From a checkpoint of a small transformer trained on Wikipedia.
Size: 3 heads of 32 (1 for keys and values), MLP 512 SwiGLU, vocabulary 512.
MLP neurons of a small language model. Each row is named by its layer, matrix (down: output weights) and neuron, and shows model dimensions 32-95. Each number is 128 + 32 x the weight over its row's rms, rounded and kept within 0 to 255. A neuron's up and down rows have the sign that makes its largest values positive.
Before each neuron's rows, "fires before" lists the tokens most often just after its 100 highest values on Wikipedia text that the model never trained on.

fires before: "t", "as", "k", "ld", "x"
L7.down504 [139  94  98 151  35 118 124 127  76 119 132  93  97 157 119 126 183  87 119 127 183 149 164 135  71 128 154 116 120 102 136 119 119 136 140 147 123 164 121 108 102 128 106  62 133 145 142 123 128 201 120 104 158 176  94 111 161  80 104 148 134 125 147 111]

fires before: "ric", "ul", "or", "ri", "ig", "an"
L7.down417 [132 162  91 151  98 127 116 149 118 147 132 137 147  97 142 200 190 160 118 148 123 158 156 105 163 134 127 148 204 163 123  93 100 135 149 131 157 125  36 117 131 143 130 109 208 146 142  25 126 133 126 118 153 144 115  55  66 101 160  90  88 161 122 123]

fires before: " ", "or", "ion", "b", "f"
L5.down402 [140  88 196 161 108 139 185 102 155 155 103 136 124 124 130 126 160 117 165  22 156  89  62 166 169 152 132  90  84 118 129 166 176  89 125  62 107 119 121 171  93 171 173 113 202 110 132 152  98 124 154 138 113 129 119 167 168 127 187 114 131 103  82 132]

fires before: "ct", "t", "e", "im"
L6.down256 [108 126 131 128 115 138  49 144  61 147  88 145 132 127 153  84 211 169 159 165 206 106  91 168 180 165 104 136 147 144  84 141 191 120 185 112  85 173  91 151  87 147 101 163  88 106 124 157 191 101 153 113 178 123 112 128 123 171 117 131 125 172 178  94]

fires before: "e", "ing"
L5.down247 [ 92 146 137 122 158  92 120  79 157 141 148  88 149 116 159 157 153 114  73 160  76 162 174 120 124 140 126  86 133 100 110 138 117 110 148 156 139 106 104  80 106 164 142 103 115 130 187  95 189 157 136  46 149 165  79  89 144 123 139  92 111 118 189 122]

fires before: "p", "b", "an", "ed", "ric", "or"
L5.down389 [151 107 109 131 129 118 118 119 115 144 137  92 130 191 144 118 171  91 150 150 107 141 139  98  57  53 111 123 139 142 162 144 146  92  68 198 104 128 115 165 130 107 117  70  65 176  57 133 134 171 145 139 108  82 107 164 127 114 169 176 116 124 195 129]

fires before: "ame", "r", "om", "a", "ry"
L5.down229 [ 96 142 101 202 165 146  46 101 148 163 138 131 148  57 142 200 108 109  98 155 140 117 168 153 129 165  96  93 164  69 146 114  62 102 122 118 130 148  97 156  91 128 180 120 153  79 143  90 139  78 163 133 100 159 144  95 121 148 143 100 198 123 118 128]

fires before: "s", "ers", "r", "u", "an"
L6.down511 [119 123 125 138 116 125 143 136 132  91  89 138 132 121 128  80 153  66  96 114  93 138 147 163 164 109 139 120 189 153 124 194  84  96 151 145 140  94 105  55 116  72  98 153  70  65 114  94 112 109 110 104  85 128 166  82 186 181 175 160 103  79  90 133]